Weights of a small GPT-style language model, trained from scratch on English Wikipedia.
Size: 11 layers, width 384, 12 heads of 32, MLP 1536 tanh GELU, vocabulary 8192, 22.7M parameters.
Architecture: learned positions, biases.
Training: a variant of Adam for these matrices, 506M tokens, 15445 steps.
MLP neurons of a small language model. Each row is named by its layer, matrix (down: output weights) and neuron, and shows model dimensions 288-383. Each number is 128 + 32 x the weight over its row's rms, rounded and kept within 0 to 255.
Before each neuron's rows, "fires before" lists the tokens most often just after its 100 highest values on Wikipedia text that the model never trained on.

fires before: "|"
L4.down917 [ 92 139  87 137 152 120  85 145 138 107 149 129  83 103 130 179 173  88 198 141 101 208 117 138 134 145 131 140  86 158 125 122  79 125 149 183 176  71 120 153 147  98 122 139 103  77  73 134 152 115 128  92 183 158 140 120 127 123  98  99  87 136 128 143  39 178 146  96 112 122  32 102  77 145 149 124 150  65  58 132 181 132 158  96 142 107 143 126 164 157 119 147  99  69  62 163]

fires before: "|", "-"
L6.down1135 [ 65 143 143 176 108 178 130 179  76 165 111 114 124 157 126 169 134 160  92 203 114 182 120 186 114 140 126  95  92 154 112 123 125 108 118 111 113 123 108 108  60 107 124 123 126 152 104 190 139 143 126  51 165  32 117 135  93  86 137 155 103 133 120 119 140 156 161  86  98 132 133 156 103 122 139 118  58  69 106 153 124 120 165 128 129  90 120 153 168  74  76 176 127 141 135  87]

fires before: "="
L5.down1255 [132 149 155 153  92 111 122  96 118 110 137 134 128 112 128 138 135 118 147 143 128 132  82 157 122 129 154 137 145 131 129 123 118 131 118 135 142 104 111 159  89 127 140 133 119 125 135 108 136 103 112 147 129 148 111 143 158 139  99 133 112 141 134 128 117 162 139 113 122 135 121 101 146 103 123  81 146 122 130  86 126 129 132 133 131 114 130 122 140 136 134 136 128 122 122 134]

fires before: "-", "\n", "="
L4.down9 [118 156 143 158  67 126 121  96 117 128 147 171 122 116 117 130 128 121 134 159 130 122  97 172 128 135 160 140  88 128 134 132  85 124  88 122 171 119 121 153  88 136 130 145 107 106 150 109  95 112 128 151 131 140 130 139 160 141  86 151 120 164 127 115 127 172 148 114 125 112 158  95 131 107 134  85 139 108 115  99 121 127 140 133 149 116 137 141 140 132 137 141 143 117 119 145]

fires before: ",", "=", " =", "\n", "s"
L4.down1448 [158 139 117 115 124 154 154 157  29 107  39 118 139  92 159 148 144 135 166 106 143  92  52  79  74  75 112 114 153 147 135  99  79 114 161 113 179  98  92 159 124 132 107 139 159  87 154  80 143 129 149 104 117 147  82 103 129 111 109 100 160  62 127 151 132  38 144 121 180 170 140 135 169 169 126 199 131 112 130 185  72 132  43 133  89 107 129 145 182  63  96  83  85 127 102 127]

fires before: "-", " the"
L6.down1444 [125 123 110 135  83 139 111 171  82 175 158 162 195 107 112 154 125 117 124 109 172 118 142 180 181 143 112  95 110 125 119 128  83  51 144 128 178 135 199 115 116 158 164 107  50  96 124  65 138 158 125 123 150  89 115 129 198 118 118  86 164 141 122  55 179 167 184 105 151 110 112 132 114 121 133 171 112 137 174 114 125  79 179  69 114  78 149  91 101 142 203  70 146 108 149 139]

fires before: "=", " =", "s", " and", " career"
L4.down100 [155 131 123 150 134  55 155 121 160 144 161 142  97  91 106  99  51 139  98 121 113 102  59 116  77 104 100 149 165 172  66 137 129 166  73 139 125 142 150 120  73 127 118  86 125  97 132  68  95 118  71 145  71 128 164 184 136  80  70 152 101 172 117 113  99 145 137 142  97  95  80  51 139  87 137 115 155 118 144 117 153 106 147 167 137 121  96  80 101 170  97 130 169 129 175 162]

fires before: " |", "\n", ","
L6.down140 [127 160 129 148 148 104 144 127  35 106 131 142 166 112 156 145 126 136 169 125 140 115 129  64  70 115 113 101 129  53 140 136 150  52 183 138 134 142 125 138 153  99  81  83 107 137 144 145 148 103 128 150 156 136 126  97 111 126 129 116 135 109 148 172 133 148 151 135 129 115 106 161 160  85 116 181  68 131 158 120 195 160 156  72 150  73 137 101 198 110  96 139 140 168  32  61]

fires before: "|", "\n", "\n\n", "°", ":"
L6.down471 [114 114 109 121 134 189 155 128 181 231 194 133 100 109 112 149 187 113  55 178 160 113  69 164 135 123 169  78 116 120 147 130 129 100 142 186 117  95 130  92 105 112  87 161 129 120 162  77 170 176 116  80 113 206  93 140 181  99 131  89 105 106 116 133 118 116 124 128 151 153 145 187 144  98 117 128 139 200 195 147 208 174 115  43  74 125 148  87  92 173 115 130 126  98 113 152]

fires before: " by", " to", " in", " on", "."
L6.down1301 [150 124 170 127 164  84 123 172 116 133 131  87 141 153 149 130  73 162 139 133  97 140 162 101  94 143 150 154 121 128 130 120 165 191 118 187 130 139 130 128 194 131 172 160 141 144 118 199 167 142 202 101 139  62 153  96 112 148 140 124  48 104  98 121 150 129 158  97 125 155 134 117 127 129 140 144 121  80  60 133 105 122 137 103 113 114 102 122 188 124 108 161 139 134 109 150]

fires before: "-"
L5.down844 [132 131 101 103 126  49  91 153 115 175  98 129 110 126 181 177 144 105 162 126 140 107 100 116 147 145  99 119 106  96  72 131 153 112 159 115 127 103 120 122  71 128 129 101 140 120 144 107 123  95  52 155  87 112  93 104 137 145 148 150 112 125 150 113 139 136 126 115 107 129 116 153 143  95 161 101 106 111 196 102 134  65  93 147 176 146  80  83 149 113 141 155 141 131 142 137]

fires before: "-"
L4.down267 [115 120  96 110 152 220 121 161  94 178 124 138 111 153 152 143 140  99 178 102  89 134  90 140 168 155  97 135 152  72 109 146 140 112 152 126 130 119 154  97 100 143 181  99  73  42  88 102 151 140 124 113  71 122 102 132 203 119 134 137 132 174 107 129 126  87 160 172 135 158 123 147  99  75 143 134  64 170 155  87 160 118 126 133 113 134 136  83 180 130 211 121 146 103 118 112]

fires before: "|", "-"
L5.down853 [ 59  95 124 139 126 154 140 158  80 152  95  98  95  90 125 116 136 117 126 148 129 164 109 163 205 193 137 101 120 115 125 147 127 105  86 195 134 161 126 125  86 126 100 134  94 138 158 203 123 181 175  82 140 166  98 173  69 155 153 139 124 133 158 165 151 107  47 125 135 105 176 142 124 121 151 134 144 158  85 144 117 168 173  99 137 100  83 151  88 146 157 139  84 177 102 141]

fires before: "\n", "|", " |", " Notes", " Ref"
L5.down224 [149 130 132  70 120 174 129 168  90  89 147 122 110 117 104 132 100  91 145 230 113  71 107 130  71 130 136 157 133 118 167 152 179 121 145 116 107 173 152 149 118  94 153 156 144 201  83 175 167 182 162 102 136  41 159 108 104 155  95 117 147 153 165 132 103 113  53 125 128 128 151  96 128 159  63 123 118 124 101 155  54 149 149 130 154 102 150 120 117 144  86  93 112 132 157 197]

fires before: "'", "=", "\n\n", " |"
L6.down978 [115 133 206  83 144  48 140  87 112 122  78  99  93 101 106 112 116  86  96 152 114  82 124 124 130 165  97 135  98  99 160 164 166  82 151 135 135 139 177 110 117 139 127 135 151 169 155 138 114 170  95 139 117 115 133 137 133 176 115 189 169 110 147 102 109 146  82 122 127 119 130 201 135  86 151 123 121  97 120 167  77 126 118 146 135 112 108 149 122 170 152 115 130  97 184 152]

fires before: " by", " in", " on", " with", "0", " coach"
L5.down1345 [169  93 142 165 116 121 121 141 125 190  30 155 153  81 162 159  68 146 184 105 205 152 121  79 125 174 128 186 190 133 131 161 131 169 113 152  92 150 118 146 107 110 136  91 154 137 112 107 144 103 202 142 108  91 162 128 117  94 128 114  95 127 130 123 135 117 135 136 139 106 137 108 111 160  79 140 103 111 105 162 104  65 135 133 113 146 109 125 155  88 119 144 141 105 110  82]

fires before: "s"
L4.down194 [133 152 118 127  97 125 107 121 122 107 155 179 116 104 138 165 136 121 150 131 132 135  74 147 125 153 154 163 147 145 132 134 107 111  75 139 158 116 108 133  78 120 120 109  89 117 148 121 119  96 127 153 122 147 134 135 172 111  86 163  99 170 115 121 120 159 124  98 115 104 137 123 133 111 121 109 149 103 115 110 115 130 127 152 153 127 127 126 132 132 126 146 138 119 131 155]

fires before: "-", " the"
L6.down431 [ 94  89 113  93 160 129 102 140 126 173  88 122 108  91  95 184  84  86 140 102 126 130  71 159 178 138 112 100 124 127  84  99 167  45 197 145 138 100  90 171 119 148 123  89 161 147  71  85 142 107 153  95 146  87 104 122 142 110 103 154 115  73 129  94 188 122  82 100 169 116 141 209 123 163 130 135  98 174 148  86  88  94 107 112 207 113  93 183 145 102 156 175 142 110 167 153]

fires before: "="
L4.down550 [103 149 138 129  74 122 114 116 117  97 113 152 139 121 121 155 142 134 166 142 146 130  79 161 112 118 139 147 136 146 129 129  98 135  77 139 167 106 115 158  90 124 122 128 102 126 153 127  94 126 119 144 123 159 133 149 152 136  95 158 109 172 128 111 121 178 144 118 108 119 143 112 143 103 153  89 143 110 131  95 128 127 126 122 163 118 127 132 140 140 123 133 151 146 110 136]

fires before: " the", " \"", " as", " to", " with", " by"
L6.down756 [124 155 136 104 135 137 105 126 102 172 103 101 126 116 144 207 125 145 159 134 131 169 101 100 124  92 161 115 165  76 144  62 101 150 144 129  85 128 148 111 176 132 129 130 122 121  85 136 213  93 182 117  92  95  85  85 156 167 161 125 113 122 134 151 168  92 116  75 218 108 159 111 127 174  98 166  80 132 107 118  90 130 124 157 113 106 126 136 119 133 117 140  83 119 173 138]

fires before: "="
L6.down372 [126 167 105 147 118 131 188 147 158 132 117 102 139 100 120 109 144  95 129 116 101  56 118  93 120 133 104 141 137 129 149  99 143 142 113 133 113  90 196 119 101  98 119 126 125  95  87 132 117 102 136 133  71 104  63 150 200 138 135 155 118 148 110 129  88 142 121 142 127 115  87 124 132 182 149 140 194 121 107 120 122 131 137 197 138 109 135 172 147 173  59 127 133 138  77 150]

fires before: "="
L5.down88 [112 185 169 149  81 112 106 135 142  99 145 130 123 152 136 135 152  87 136 104 132 117 107 150 108 185 138 143 128 158 104 132 129 115 124 143 110 136 104 141 111 115 137 121 117 133 132  92 107 109 120 186 139 129 141 126 130 147 117 137 119 177 119 137 118 143 145 130 156 110 137  95 151 130 130 106 163 127  99  94 146  94 141 118 134 136 172 180 151 116 115 144 123 139  55 131]

fires before: "s", "\n\n", "ho"
L2.down26 [ 88 132 124 135 101 140 133 118 122 103 171 169 142 129 120 135 153 132 167 177 134 147 131  85  88 120  96 115 154 143 138 124 112 149 141 117 152  91 149  89 115 124 143 137 110 140 151 150 106 130 181 140 138 177 193 113 118 167 131 145 108 173 206 112  95 124 127 119 109 128 124 155 107 153 129 127 117 102  98 116 117  83 149 101 145 105 129 115 123 129 181 127 139 129  87 108]

fires before: "-", "ps", "er"
L6.down187 [126 128 120 170  80 111 135 141 156 128 160 137 155 122 188 164 104 146 108 117 153 159 106 185  70 151  59 104  84 137  86 155  84 171 146 148 167 118 102 140 125 138  76  94 135 125 140 165 122 115  75 131 150 137 147 166 107 106 151 183 198 155 123 138 142 100 165 156 114  79 102  85 122 153 156 138  45 149 144 122 129 116  72 167 135 160 125 152 162 135 136  92 140 134 121 120]

fires before: "|", "-", " (", " |"
L6.down449 [ 95 121 123  99 143 109  99 129 144 142 106  84  79 110 145 138 109 105  93 120 122 126  85 126 100 208 129  95 148 112 128 169  81 150 133 140 229 134 124 169 108 156 157 154 129 178 117 146 149 127 153 117 108 130 106 158 106 142  77 150 135 135 167 146 147  76 100 137 148 123 167 155  84 121 109 120 105 164 136 151 130 167  94 107 108  73 191 234 123 150 124  84 167 190 157  71]

fires before: "="
L5.down605 [114 159 142 153  88 127 123 128 145 123 138 150 129 106 132 156 153 102 160 137 144 135  84 139 125 118 148 140 126 163 127 146 128 123 114 141 114 124 133 141  84 143 151 117  95 118 140 118 136 143 108 120 105 129 148 116 130 121  88 135 117 162 132 149  99 167 144 114 101 138 150 133 140 104 125 101 141 132 102 102 128 113 120 139 146 130 164 166 138 125 146 130 132 147  90 127]

fires before: "=", ".", ","
L5.down884 [151 171 146 111 137 190 145  71 116 160 119  98 153 147 103  90 142  89 129 129 109  88 109 177 141 175 123 175 124 102 115 164 134  83 128  47 155 176 165 141 105  99 142  61 116 141 160 141 165 104 130 121 108 106 150 125 182 137 135 154 155 137 140 127 112 122 132 179 141 133 116 138  87 142  83 116 220 109  99 146 102 170 102 125 133 110 160 120 169 112 193 190 113 159 112 152]

fires before: "ed", "d", "ing", "ye", "s"
L6.down93 [137 159 175  91 159 130  97 153 103  64 109  76 170 172 175 162 112 107  82  95 131 115 132 143 154 161  98 167 166 116 177 102 155 102 122 145 154 159  95 107 110 132  93 149 165 147 144 153  83 120 111 124 105 173 112  91 184 158 123 131 102  68 166  66 136 120 156 146  99 156  94  97 145  85  82 110 101 137 103 149 162 154 141  88 125  65 155 146 112 143 110  94 147  58 123 127]